Weights of a small transformer language model: untied embeddings.
MLP neurons of a small language model. Each row is named by its layer, matrix (up: input weights) and neuron, and shows model dimensions 48-143. Each number is 128 + 24 x the weight over its row's rms, rounded and kept within 0 to 255. Numbers have three digits each.
After each neuron's rows, "fires on" lists the tokens most often at its 100 highest values on Wikipedia text that the model never trained on.

L5.up32:152126171168124079102096126108134131166114141109109127096145099146123148146115109135185141140143138165169071130126118101116132162136131118142116121122144138103127128166112080102102146148147132147124121117160120100099099160155152118083183120114095127085130074133124159145137115145174152137
fires on: "s", "d", "un", "ali", "le"

L9.up473:121107126108121131128137119109165146123143119143137125094124099085162122072139140150144099130126151128165130120153163101105134135144139109135126100141121114146133100155120163140115121150085113103124131102135134146147135136112166118142131136103098137148145143115174103152140122128151132128
fires on: " re", " votes"

L3.up163:127149115120117138124130118119121136123148115149192121104098118113156114103119153124131098126129117141136130136125135129121164152149091148150104158139144187134123108119146128180125122148142082233128136137127116155124148126153145117127133160124120196105138136133135133138107122089115134083
fires on: " |", " ex"

L4.up542:127073161136136143113122105114118169128138136141116144111146154128124141156139088166181124109110094127109128138134149104127115134125158194160141133089127136130060096149108127156116147112093127108128123176109114096114154110175170120131117122119113117168124114126118099143078109118096084131
fires on: " to", " for", " against", " with", "|---|---|", "\""

L9.up269:133123125083131127121128134119166127146128158100199117106146100081142094100076134149092093104142149117119160100098142129110088110123133124137147103106127095136142117122132119199106141111143115134170117158104113118135083151149102167113121139128150132105148147148107100168105121082110150155
fires on: "\n", ")", "\"", " first"

L9.up157:162137105094111117137121095148159115099085124139080134153150142151107132119148138160151128140080136152138137145092122118123091088120137139138180103124150136122134132156138113139103119113137150148127158132156150147097129106159068095140115128148126106116153124157100131141163101144161107116
fires on: " on", "ly", " after", " On", "On"

L6.up7:124121149107130118116178111114131143132126117132115147163128127103104155156123116142149116103170145115109163170115169115129113137117142134188169154093140101106098110152103141156129140183106116156126116154136105130167143167122117141130137089117124100127132139136139116171145116165071099133
fires on: " to", " also", " |", "\"", " They", " they"

L3.up637:162118090095142115114176118141133093137121124129125087135095153139121103137118147135121127139116077126154162117127130152115142081149185123168184150129135091147138113117136143098139108137126142144160141133138131137117143100138119103071166152141106118115134104133164139160075141172145157144
fires on: ".", " is", ":", ","

L4.up323:142135144101130114163151063130103123106141080092123162082142132136171135136169141130127131174137124118154156135168135084159133175120105143133164157082070125101142109146108128150139152111095106134093198107113130117139124149125170140150101127065117113137102172138164127101121129123114129118
fires on: ".", " by", "ron", "in", "con", "sur"

L9.up757:151158176087102145116142106154173120110137126127118164159142117128096116121134155156115150122175127142095163115094123155108116107121092098103157148103126147168144123150102169144086101118149102116076115118126103121113132115148118148096124095176136137154142130131137079124059125174123148141
fires on: "7", "6", " a", "3", "°"

L4.up193:116116145131119133138140099169178108130109109113107104107139148124128153141173088157178111145126109149142129120125117107120136126123097126151136154136130115111128118151137143111163137083120112131095187152118150126155143121124100123127157126125131131154157159154130127151180095111159092130
fires on: " that", "ing", "d", "tiv", " both", " most"

L6.up714:100110112095125164118097195131160090093156130128072132147100162129120104105146136141154120131117156163100139168102131125114155116100084130132111115111144145152105142134143118119123107142173093139131082147116159161109109102135110117122104149159109075108123128123131107126069127097143093127
fires on: " |"

L5.up491:140126101112137089130135129085133128094171154138112103118126165121155160134190153143101158104121114129158171139074095111121143119120170123182099107093153160124105086146161144101141158123121124113097136087136128117088118135140134145124085128155142165112146127121125134126140133122125096149
fires on: "en", " in", " not", " to", "s", ","

L6.up153:137109136105154067137136142133144130115157101145135147135148137193125130104111128099136078121108134174136146128125155125131086112139105119152197124142110091145110163160115068114075145111128134123147100161147113133118159134146128113151150133145084087129109150130113109128107093096115128128
fires on: "y", "ly", "ur", "ster", "ing", "na"

L5.up480:078116196135076120132129150099095171136161141125131122159096136143129119136121146134140100143115105127045145140118118126161114130092142083181164136099116119157125145140163135118113148078170129097130171125134109118147123164146155114097110167114120105066129105135167143133113115113132160085
fires on: "a", "th", "e", "al", "un", "4"

L3.up687:150134100132151113134131147135138101158124122134151145102118101134113166154132135132075115133129109165156094146117152143154094143124106118110125101109147135134153130102112116139147133123098118169115130107132128144107144161166135164124179084162139102097171123146122103133151140120114118106
fires on: "\n", " pre", " Pre", "ant"

L5.up419:127088144143115114112169152132104117084164172121137161105168121160122094101126154123100156135112101136130126098117147061146138146135148137106118124087103079120142116078153114118140136128104096134188128134149121123134144097137192140101112104121142145153123091150145114089157123160131167094
fires on: " and", " to", "d", " &", "n"

L6.up344:154124112137155067106150130127148125140127137156077130139131128122108158112165091150140147154114099148094090163157070068098108091130132125107122141106083125118095108125119106123138113127125166154148136115122138094133122127114093103146138109122176117174124116109158155163135086122136171137
fires on: ",", "s", " of", "2"

L4.up533:171125118138145096082134119097154136083101131141159137128150089158078123159156122123117133138131104085106113183131154160145107154101133110136065121098158133150143132115084150166137112154165146131154095119138129144199114126143109142125108107125092172112131119139164115131142093134122122108
fires on: "9", " |", "8"

L6.up65:134126083127144069120138160163149129130125152152094153159104138122112137131155104156137137183085125128092110146118105078085104093126133130118115130090085126158098141096140120121121138099119153141133182114106134097133147159148092091172112088135160134172146114144137144178152113139135127112
fires on: ",", "s"

L6.up536:170061132068117119136122205118133147120117135088087108102118090152162095156113092155137142142150123104094130137114118128163119116153155135147145130084167124133132144121154130100108132131144119126117091115139136166098122116150129066134097095122110142149141141134155131116118121126154123148
fires on: "-", "0", ":", "f", ";"

L3.up429:121142136107135101108183185132116179124115123121107158132142112108110143098118113142179114117163109136122102140121134130158133145119116104168128137125108109130137118116146128127157134172131096150123115085104137116108130138122162183049147134137102166090126116138139176106133106155153143103
fires on: "h", " what", " Tro", "Ch", " gr", "fri"

L5.up275:120108093106126102108140092108132136149133128137111091101153098123167093110120133133124150132156108122176122156119111105120108150186081171146134122130161106124113139140138104125144120143170088175112120132132136127133123157166124161095105125121179129129153111095160111126153119137154134153
fires on: "s", ".", "st"

L5.up737:105129102142108106129150155173115124115141144116154136112121111127155120064169114161124102116157131123128159105107161105145135143145138133117197061130113115146150094133126090136124123097105163124185140139126109140090171125130174119113104160149086137135133093128099122115116132128125110133
fires on: "-", "ly", "it", "y", "id"

L6.up130:111123126131102140102156123169101138170131118140108167116113173152142121156157144163143168132121109137117125145109146147108137091110119152163139111114138166076136113171117103136099139105095158147123145156083138136163121137156147158136111097107124097153110137164156147132118121112098119109
fires on: " \"", "\"", " multi", " bi", "er"

L5.up370:107141141103078110132089148106120114138151132141137095182154116151161138155172170181101138085128129150105132136126161156077104169140149121160101126103126132084139129073122173130148082137176132109114143110128136125148106119167105112104118139133131136108141083171106129111082139149132093130
fires on: "0", "A", "ba", "s", "w", " Ro"

L6.up482:161104094145093119139145098091122144141133116100161127158139133155150124086141179102163113083140111152115132103136186159121094108200121125145141130107136146101111128155113156152132117146149084119117111122141136130117143152115139096082172099123146146144086104172110139083138106137097167135
fires on: " was", " is", " a"

L5.up293:117118129156118128127104081129135122161112161144119092179119140080125165093139137123139127088110179178140077155143144114107133124177159094111109157124110095095156132167157132114150125151136125136125129137145133104107118136113140139063135137135118136124127131179138137117142129139120159152
fires on: " D", "d", "le", "al", "ch"

L5.up40:129093095140133110125130114144137150163130141133144151138111144120140088166107164135122126135148088130140083126150173126144118111126162142100117115154110082159106153150159118149127109095130130101106137094131126105131154129144110113093117125105109159115153141122111177125152143183118152124
fires on: "s", "t", "m", "c"

L4.up693:126121161156161088128133156109145128126126126102130113108123088117146145164172110162109130136116108131127107108119100123087124088121123088147111154066136093133146130115135146106142150081168156148117165125105142090118159114168135099111155146149093141171137120152146134126092128148119115109
fires on: "s", "d", "st", "ed"

L5.up424:132088075129135157151125104128131102107122114097050121125157151131134100110102139120140119127129163135146135108095126142151146094124103124142161129158141145137094144093124132121097137140167177120153128137131195110105094155139086092094125103139107110094126158159168131116109111131124143097
fires on: " of", ":", " be", "ly", " was", "s"

L5.up692:131146142160103148158138082167131140125147134131135147089145063139081106153161113158130102126140117138104159075106169090150111118097129144154133093169084171096152074139116131090112135141114119119158121133147147121136128129143121127125126118135086117134132110089124155153128099100077095109
fires on: "s", "'", " in", " |", "’", "1"

L6.up563:135160135153105128116132175051170134131155149127138118113122160115107111169125116133151136112128129153135119126098134125110111157148122118131124116131130099160133125107174147147161127153083103115143097154099177194110124126131122088091100101143116119126155110174140168065147098117134149125
fires on: " He", " /", " She", " he", " she", " It"

L3.up463:122120109140099121144113150155103140132092133113111148127121128097065121118163165157135105123095130127179111157132102094108147155147104115131145195164128086150160119130114106084143120103131082087172158133131143128109171130159148160114094103064110138114112150154119103125162095102154153131
fires on: " per", " Per", "al", " Part", "or", "na"

L3.up47:113119145114126141129166162151107153155165128153112130124155163132102114171105126135112157158148110172125159114093165134113168118100108073140161094110081122139110120108118150121118128147134113136162133143137128109124121133117151120149140131171122111146140136151163080163065140094122138137
fires on: " ", " Cast", " ISBN"

L6.up224:132150134157114148113091156094123134111117162132175139114139129149147124139109113144126137119132120138081086108151106142121112137175133079143119091145123136098093154110182110131098089169180136104140134129168129121156085100071120140094160127126145116145123154116092120121137106125116139151
fires on: ";", ":", "ber", ",", " (", "1"

L6.up458:132118136126156104069142126152104103160161104106128118110162105131198123134115119162153137121117159149111098136140142146135165112119120155134176140141155126176153114134157101120154131109132149146160110158154102161117132155089102117133105139134117141093142111113135120141179173178072122157
fires on: "===", "==", "oc", "-"

L3.up84:155084127125100106127157130116110152158117082135134112129128100102150122131111146101134117114115100116136178154129183167089116121206136094127148142121139127114136148074085113122138125111141137160110147110129086185124144104143122099110137105122136146125136102163145169127085146134148125133
fires on: "s", " W", "-", ".", " Home", " Nova"

L6.up75:157167121159107132140076104155141126155151092115131120095134129124141137141121128156132136094167118129093112119133145140155161166150130170086150136142156107127143156161163093145168122097125127145152141170139138139130114130125106134085155096186144173101146110125102103134083173132079134139
fires on: "1", "3", "0", " in", "2", "9"

L6.up551:110119155113156130128088117137131110154139141133134092078105133173139139116155157081140151157107085125099158173115156143123148158111152161128107113120114121143128129116126135166104092096116152109123160122101046139163069146106126103122140096128125152100159121153122128096096128135147158135
fires on: ",", ";", " |", "pp", "ar", "y"

L5.up460:158138116153132121105149178117129112154143071143123149116153102109125086149133130117122128152145119089111118178100153160117115150131091131140116142143117172108091151107143124093088096101129164143152141121153133190107101092094121125170132099116124132130161138138160135148161105106091120162
fires on: " of", "-", "s", "n", "ci"

L9.up247:153081161150150137115117139128161140159133128125122170141150109118171156148164122107182139082124088115132155116088165126116133150109100140139106121117091160099152107101079101074079139110095127122131146116128126132156128146052115111100122132122131153136150126167141164139131133138123106137
fires on: " (", " ", " un"

L3.up661:158149144121131140149112112089142162120112164108119123120152160147158122131133138116072146115159132097153127147132136137086120115126107141110126132143145134133119145147155112081136091108165162124121109102148086124113135137152115107150187114104147097118149140146161091152144094120149121126
fires on: "%", "1", "2", "3"

L6.up561:137112164113129129132125148115139141137149129149157097075113148155147103136083146096159100134134180122074140152167142121130137151126126126144085164145140136138146154104092089174130116139144105123139100139194132138125092124074115125161105144127102188088118108135142135106143128114099100122
fires on: " /", "8", "5", "6", ",", "9"

L5.up395:102135137093115126150113189102127137121109185115135108145105119135145108126111090155159145147111113126114170127152134118128099107151117122121103117178119123121141125127128128164096111136126141153129114143106114125149145112152120130109121112114092139139092107137126106124122098149105155138
fires on: "1", " ", " number", "il", " de"

L9.up161:155120059132142138144118142085126156112155161114125108096121095112159107111112118166125101128125122162100107131105128113116126100121108133185138140147160101111137116118131160155136128131152151104136117164142177099158161101157111081123123145137120130177131094099158123139130101162117132148
fires on: " ", "s", " de", "gu"

L4.up46:148140120128107128115114142097161165123072169119139155092112137163076116107126128107074136158135103167141123112117127135098099136139104114134123133112149150159159132107160153154124092157126111143124131155105102175114159136160201097110108171122133138145161160176109140127156148126123112149
fires on: "2", " ex", "1", " details", " $"

L5.up618:138142112136163117117123122152134134099147092133121112159099093123122103159132156180140136156149157143138128086147160107083160101154125130121145109117137106150105121111165112139117146110115121127126192123171186109080152157111088148133106079115157141130156124124106144212125109124107121117
fires on: " that", "s", " which", ",", " so"

L3.up136:160136130091169095078147140144124068095125119169121133136146090138113071141159130099164086099158143112086131133096151148123089089100106090130105118145130147130110130117142139106173137153162155143111146169126113093139135118123115096125139140094127122122138156121176148128103112154138161082
fires on: "s", "9", "2", "pen", "e", "."

L3.up383:119146147060142123132124141111110122112134137146112130176139125145115108189133131170087146129157119140106165106132162144108087131113095117140160145114113087151156123121161135128117121120169098143080175109153110117125133136093076154127134114123142102112151088109127084150143127131107148134
fires on: "–", "in", "con", "9", "en"

L9.up604:136157144102133150111103146151147113146139129111154185120155088140150119173093119126143111159147093117105147131115144099155094157128103140133123110108128110132145119066138092180166100152139110104160122113172087165117109095124121111121138142127153126134142126110133123119145066089090140147
fires on: ",", "\",", "\""

L6.up518:148110170160122089133114131089129142168121154121150165153123114133097092136156157124124087161144137099122090146132114151148079110113090139117137157130113137101089130149110123130132100163112152139121147117104111123146124150136174155153116136156151103128148095108145128136155131143092069112
fires on: "ing", "y", "ant", "s", "e", "ed"

L4.up422:116109122095116126137186147113132106119142126151108116141104125111160112140103106127109100141121142144147141109101108161091150159130109118164145145207146103122097130125124136165121154144099134162137102114129144137118109135130137147142105143101115111127147102106147117161122132138138115106
fires on: " United", " January", " March", " February", "ne", "oc"

L9.up334:145118110154089117143099111140155148133143130162146122141120122116130163115158195171118090140122133111148110123145151182177141142137109086134141146144145138123083122140143141097132122117156117161138086106147136190068159105168151119109155123141100106095169104159093104149126131115103189130
fires on: " |", " the", " ft", "at"

L9.up266:144135105114105122102125149081171115131155128101133141104106136110084121174132141130165110146174124116120140110129103140153169144115090118118117124136131175099130102100121088164099123137123118163104109157133112145123142124131144126125142148151158115075147118134108099149115155113140106127
fires on: ",", " |", ";", ");", " and"

L6.up2:104122098110127113131187122134126115124132146106121169148122108080160111171128144095124161111122119107111129183111130122134075140125119089110135118117139138126092118113100066120127173122134100186129141124152152122121165091075147111120088104126132152132131089179139097154121132146136096074
fires on: "-", "s", " ", "i"

L5.up447:109108119174119119146119123133127100106142127129180151107164160161126109115117118100124161121103154160116134105092076158140124136142147156131166170125126145105116115164155147127141160111100120105161114147114102105108093130145161101107150116141181131109083081131130116129158160094110126081
fires on: "y", "l", "According", "d", " it", "n"

L4.up350:156125137099099140123116108122124137135155117095152151150084148141107135164178174141117178135112118141134140135167124126124143159149111129141099120087137125099140078112149122118133142125119144116128146082142148167120166156151165154118145065092120125142105139150144122171134106095170174121
fires on: "in", " Di", " Con", "et", "con", "re"

L4.up664:128118124099126127122117121136184127159099124090137177183139118168128115128129123130140114151129122123080124174103172107212104089130102173180141120122096123069143147146116128121155103168098121143134160109097143125121152144119109104098114110130136068104106135176156123120114102125104152141
fires on: ",", " to", " by", " not", " without", " and"

L3.up453:093114146135133125136139114106166071124133115089168153093114123140167100159153119113108135134098150134143151122136132159151118176079130089144056140126171136158139169133108133116128109085152112143129119134087130096153169138152130145105110122183113128098085138129130123166121124147117087112
fires on: "ed", "s", " remained", "ing", "d"

L5.up269:117120116134146088123153140125144118124118088129185150129162119157116097076148127131144136118086105132102124145131138064115112110110154160143115148127102124115143122093112132115104123115097151113155168130167133125147127129152116091121101107082147108126152147122112115150131093123178156148
fires on: ",", "\n", "f", "th", "4"

L5.up173:124109129106114158120132142141138156115119135101152124136147083156125134147096084089115107157132150118104089138148159140105142153096131168147110164103137154123140143120124068158114137162092136152131112140138158134170119105139159122160145110116110165088109085146124118149118163154130152115
fires on: "8", "4", " Li", "7", " best", "6"

L3.up102:138154121137133118137127137098102161146130124111099123151123142092067098119116133148104080114107155130123162091134152109168135139119149131109130135128127128148135142186191173143144116152166128105120175114101177114138081135135180085136141116125097096129128080164123122118122171130114137112
fires on: "e", "i", "a", "ie"

L4.up339:149117133147113156177123147065131167140123110124173156148110163121163125149125153196155099094146159139094137147139169144173103121156111134157125150151125112139104094141181100100119146100100135160139098109137137145114093163105115118101091136059159127110122129108112092142120106142173146139
fires on: "al", " as", "a", "P", "oc", "R"

L6.up456:106111086100139147142160145093133058134110125131113151136094117096135115160143111148140131142160100124115118146104142109106168125163107158144139138153103072112102136155143137097148148143082159176153121129126099163171100190128120173172173130159135159104135154125124126151173104085138112118
fires on: " that", " which", " ="

L3.up233:132149139158140123165124154121120138138142132160128088140116136156116144140131140153156101102152084088169152107108126111103138130156140113162146132141170136125165120161181160137107121122141107087144090109111123134117184116179167119118127097090143129137135115156136104139128101109160150113
fires on: " is", "al", "ab", "or", " vi", "art"

L3.up256:149108134150113098061113147081128117172138146180106101126186119116141131165175094130148119119143150132120142101114159141102106145112169111160118136117120110123096113129128121101156101155105121111144110116159118134109120137131154139154154150103107133102161112137135103117119130160132158155
fires on: " Ro", "bra", " Can", "s", " all", "Br"

L3.up392:136135139135097141099121158104140149161131166133161088087142111095108090164134118113121120171148133096102110133098178134082111174114144139122145113155077136093101136075121116161096111104106104128172151179176143091114132150133137078157145137145129094133132155151106115112100142107114112145
fires on: "s", " ", "f", "ing", "ú", "min"

L6.up168:143123111098139136125138158121124121126119090116153101144172165155160118106140152139127141132163083078098132110152170129098101138152142127119132159135084113111153152130119148080181088142151090147109134123129118115145151100116130085100171080146108100103163124153151157147139102105125165143
fires on: "'", " \"", "1", "2", "3"

L5.up394:138125156115147108092082108123104140117100119125120138081133112110110118091142107143171107148110104177107169100152102163152129130174079142119118159096146117121138129091114136145110155148137144155144124118104162099139122103142130084100150075156104076113180082127116138118143114115173160156
fires on: ":", "er", "ri", " his", "ar"

L3.up665:141102106167113117133145115086160125148065141108117145102116168167119151112167162145096120099158116136135098121146183143130111133152148164137102117108118119105098133126119151113129091120148158108125124139144161141148113209175119112121155126112131092117153110123136147144146134173122105119
fires on: " to", " was", "ist", " and", " a"

L6.up753:165088128151145108097174153109122156115122152103141108100099136115147118125091119123128121111157096108154141173138138162127129141093117142113101153160151131131131100129151073126117109141137135165112124172109175095142091149121132110086107129102161059162162109090161155125132137114095130178
fires on: "s", " would", " could", "im", " might", "bi"

L4.up365:144153149132118150125162113135119120124122151093188116121124143147101083143145149119148114118115115115172141088116117131067131133123106107077149124170105125155153159144138157133153127112107162145109141160095114146109121085100112124143146098150116133124109102193159150128113155121128156172
fires on: " she", " $", " /", "art", " live"

L4.up233:144146148162115114147095120122179153168100123152122101113076121096156127139118169153140104110177126164079095117114131137137106100114095139119111122154163141165109142177170116137152125175128118134081102161087083141126155143157120077131118109146129104120121145105147165131130152147085142136
fires on: " de", "is", ":", "y", "\""

L9.up354:092135143122114170146130134134129170135143090106128077137107146162132110127096185127195128082134146120151136096131120113110108126164097140138146170109132101124112162104132129139131116137135087116108139130159112114157107117179107122118121102122111164133108109173137131129118159157126133170
fires on: "0", "2", " a", "1", "4"

L6.up145:175111128165175143136143166104128134091131143131150168131135106155092136125161148105140118113111140148142120183143120149134128135145101106136176103112116084085141096109148106112112136169161119149145097131142137151113086138125129105096073095094116097129130130122128118114131130096109130168
fires on: "s", "N", "P"

L9.up7:133132073136092087148133100129174143105089164152094136123139150100094133109144125125112111148128125092107094158083151094111124143149128137125154088131137144108140101100136102123202146164096125144148159144107107144125129135114117107115147141172101143106169114104140126132123112171154112152
fires on: " before", " began", "ly", " after", "t"

L3.up459:128113142089132163133122171120116171153101149145134112158118119128109132106134132111141131149138128109101114150151164152132125138099087098099129111120151094133088138111143171161118116148133107150086174110134128150134097101120164102137136105152140192123146109125114140147146120125117070069
fires on: "s", "ed", "d", "ing", "e", " together"

L6.up342:099113103124076154178116098143169117161124121150123132132171086139128120153063125112119149116141090143144116149121152133126072105138069139137116123083125137073147168155112114160129129110155122122149113111163136148110115124099108135099143156122139134100181107122108109148133172115108102149
fires on: " of", "0", "4", " for", "7", "b"

L4.up0:140119149119159115105156130096125129116137142100128145136092114125129124094144132110148128128147146146153098148159097102113128151153107168097080175084155127121125093123154101118145124130116127153076128126116163125123136157125151123109180092112106118130162098154139097144095068086109131116
fires on: " is", " was", "s", " were", ";"

L6.up330:154092136150114142165188088119149149113173140144152132097104139150097125127122132150125140131143104121140081136102137124165097102120125124165158125155105119122171127174145137153123116134146103088097117118072125128143143144145125078128169155123088133139102143106170117157135133108088118124
fires on: " of", "es", ":", " de"

L4.up309:132144168131119145141128142104116131169124168097160131113152061126107123105165123122140129164106140166136145132103092170143087123075147129126134168114087160145146097140137166137111121096119151120147093141125126119130103135159077057147131126149133115146130134114147100138145114115092112094
fires on: "s", "y", "n", "land", " Bloom", "ing"

L3.up456:178109095130154091108178138129099114167133117133123162153132094134050167126114118106077134134115152159137130123108089115114088100096104131138107147143145110095136111137104140153171160196132155144150185095148139144126142125115134102105095167113134114128105159105145173126112109151117153083
fires on: ".", "s", "ance", "na", "8"

L9.up130:124132132129135117111136144159171106194160101118110186127096087124142113126145114121168094158128093112167160105105174100121094126137119132132104115134099110123136114151147153125138153127078132150130106154175165150150088109113115157119149109117128095120158076122161124172154108145139117158
fires on: " ", "s", " re"

L3.up206:120145088146126122130113111175143114132138091120135100135144154134095155173128130114110177105069107135143163107118149144166091093148095131126127092133155131119102146178121154091142115097146146131146126120140167169105131167128141163125136100147085108119138143113098112102161089097110141128
fires on: " to", "mathrm", " for", " di", "7", "ance"

L5.up719:128098180114150109112130121127163139092112152117140123112105127126127097159151127153145175126085115100069133136112155108139155147114107124121116118102126144126127130119148171103122092066130110099129106184152137128084119112132140143121145111087121147143103126155132145137130123129130131116
fires on: "st", "w", "f", "ist", "k", "th"

L6.up692:126147089105141134121129129148134097153130122141123152133120100112105171153179058127146149145104153153093130150136110100097129114098142108102138106113091137130071143073158096089118122122121131142107180113137133103096159151165108120137092073095143103138132141125112172155186099164132148114
fires on: ",", "6", "1", "4", "0", "3"

L3.up473:137124085129170165159166114071168133113132134107098110103131141107125151139112134098122166090180122117146128156137092086118151150111125104098155134117119141120120130094112168126112138092141158109114152143114141114150114156131149103147170126108125127091113122125126123145144102106118118126
fires on: "s", "4", " of", ":", " Di"

L9.up324:100122116062165135096084142092165159115179133110175152148121167120165097101153138154165122125103126151149140140137091142107165127099116171127115097130109142114117118121087100154096099135166124121119087139165120144134105122107107138132117095107107097156107172165080111113133132142148098155
fires on: " |", ")", "---|---|---|---|", "ni"

L6.up70:158180134093139123117128092135167144114122095086116122123157164140124140166121149157158141118115172156135177111093126108091169158113087096123117145105105166141136160178160122115110120159135137081103170082104065124119147117160142155131147102128123141118107126146121119127105118133129114154
fires on: "N", "|---|---|", " is", "6", "7", "8"

L6.up656:133096129111136089144146111123090131141131112102132160152152101174147105142138104108170174111156108141098155077121140157091149094155130128121149162136168098150150126099172105125097163163167143128128118123099115117105091100098115135119078100116142106069115180119108122118149153156088138138
fires on: " ==", "==", " ===", "==="

L4.up491:159117143101103170119159145134153123135100117120089129154110116142140051143156163118112115117095106096114160155104163154127140119160163143171172123119136125099139136103057144103133150127137148111169134103115125075107186107161133102121111112107170074164169114169162162153097129125108132133
fires on: ".", ":", "or", " birth"

L3.up322:169089115137107101128138082144121104101104113142150126165085163076159142133133165177146127115081057121125126090102160120145139071109158160129137130097162135079126106152150118111135145125096165091095154113132118131126103133124126140117138093114121094180113150137116139140107098128152131121
fires on: " re", " west", " south", "\"", " north", " \""

L6.up312:137050133163137130127147130148134133099119110121188119128132094146064130153137136143112167119088066132134163082116119144121072129064085129130146150136118098151174102138127114126151121123102096085163130144131126123116107141158095148104139100102111105101117136153158138095123106091116113138
fires on: "}", "na", "s", "sen", "tiv", "gen"

L5.up203:103111119104129135149151144159139129162152162124144117148148149175152171133159126122156105117129147128142142127125105111139095100108121131095119083141104129156112110134163106172158125149166136174084083097126151109101114120104132103122144128149132138136153156146087103170116101148126168105
fires on: "–", "st", ",", " June", " than"

L5.up131:120157150165121077149128169116135140119128095125120084085133149111116115121157119135157133114104154098125123163116129107130095145133135115117116133139157136127113127118093133145129082119117164070130111166146107146130100119165130113106111130090107129119103111126142125148185133143103084102
fires on: "y", "st", " was", " is", "ro", "w"

L3.up201:120138106133127104144130137092115144080152154152155103131118146139120155155193159159134084164118140111056124140090140125067136159106150130127116086147149134093113118143145110143133132111130154102123092126112111155121128106153147129127124136147131092142136125130093082144140106128109158184
fires on: ",", " early", ":", " in", " made"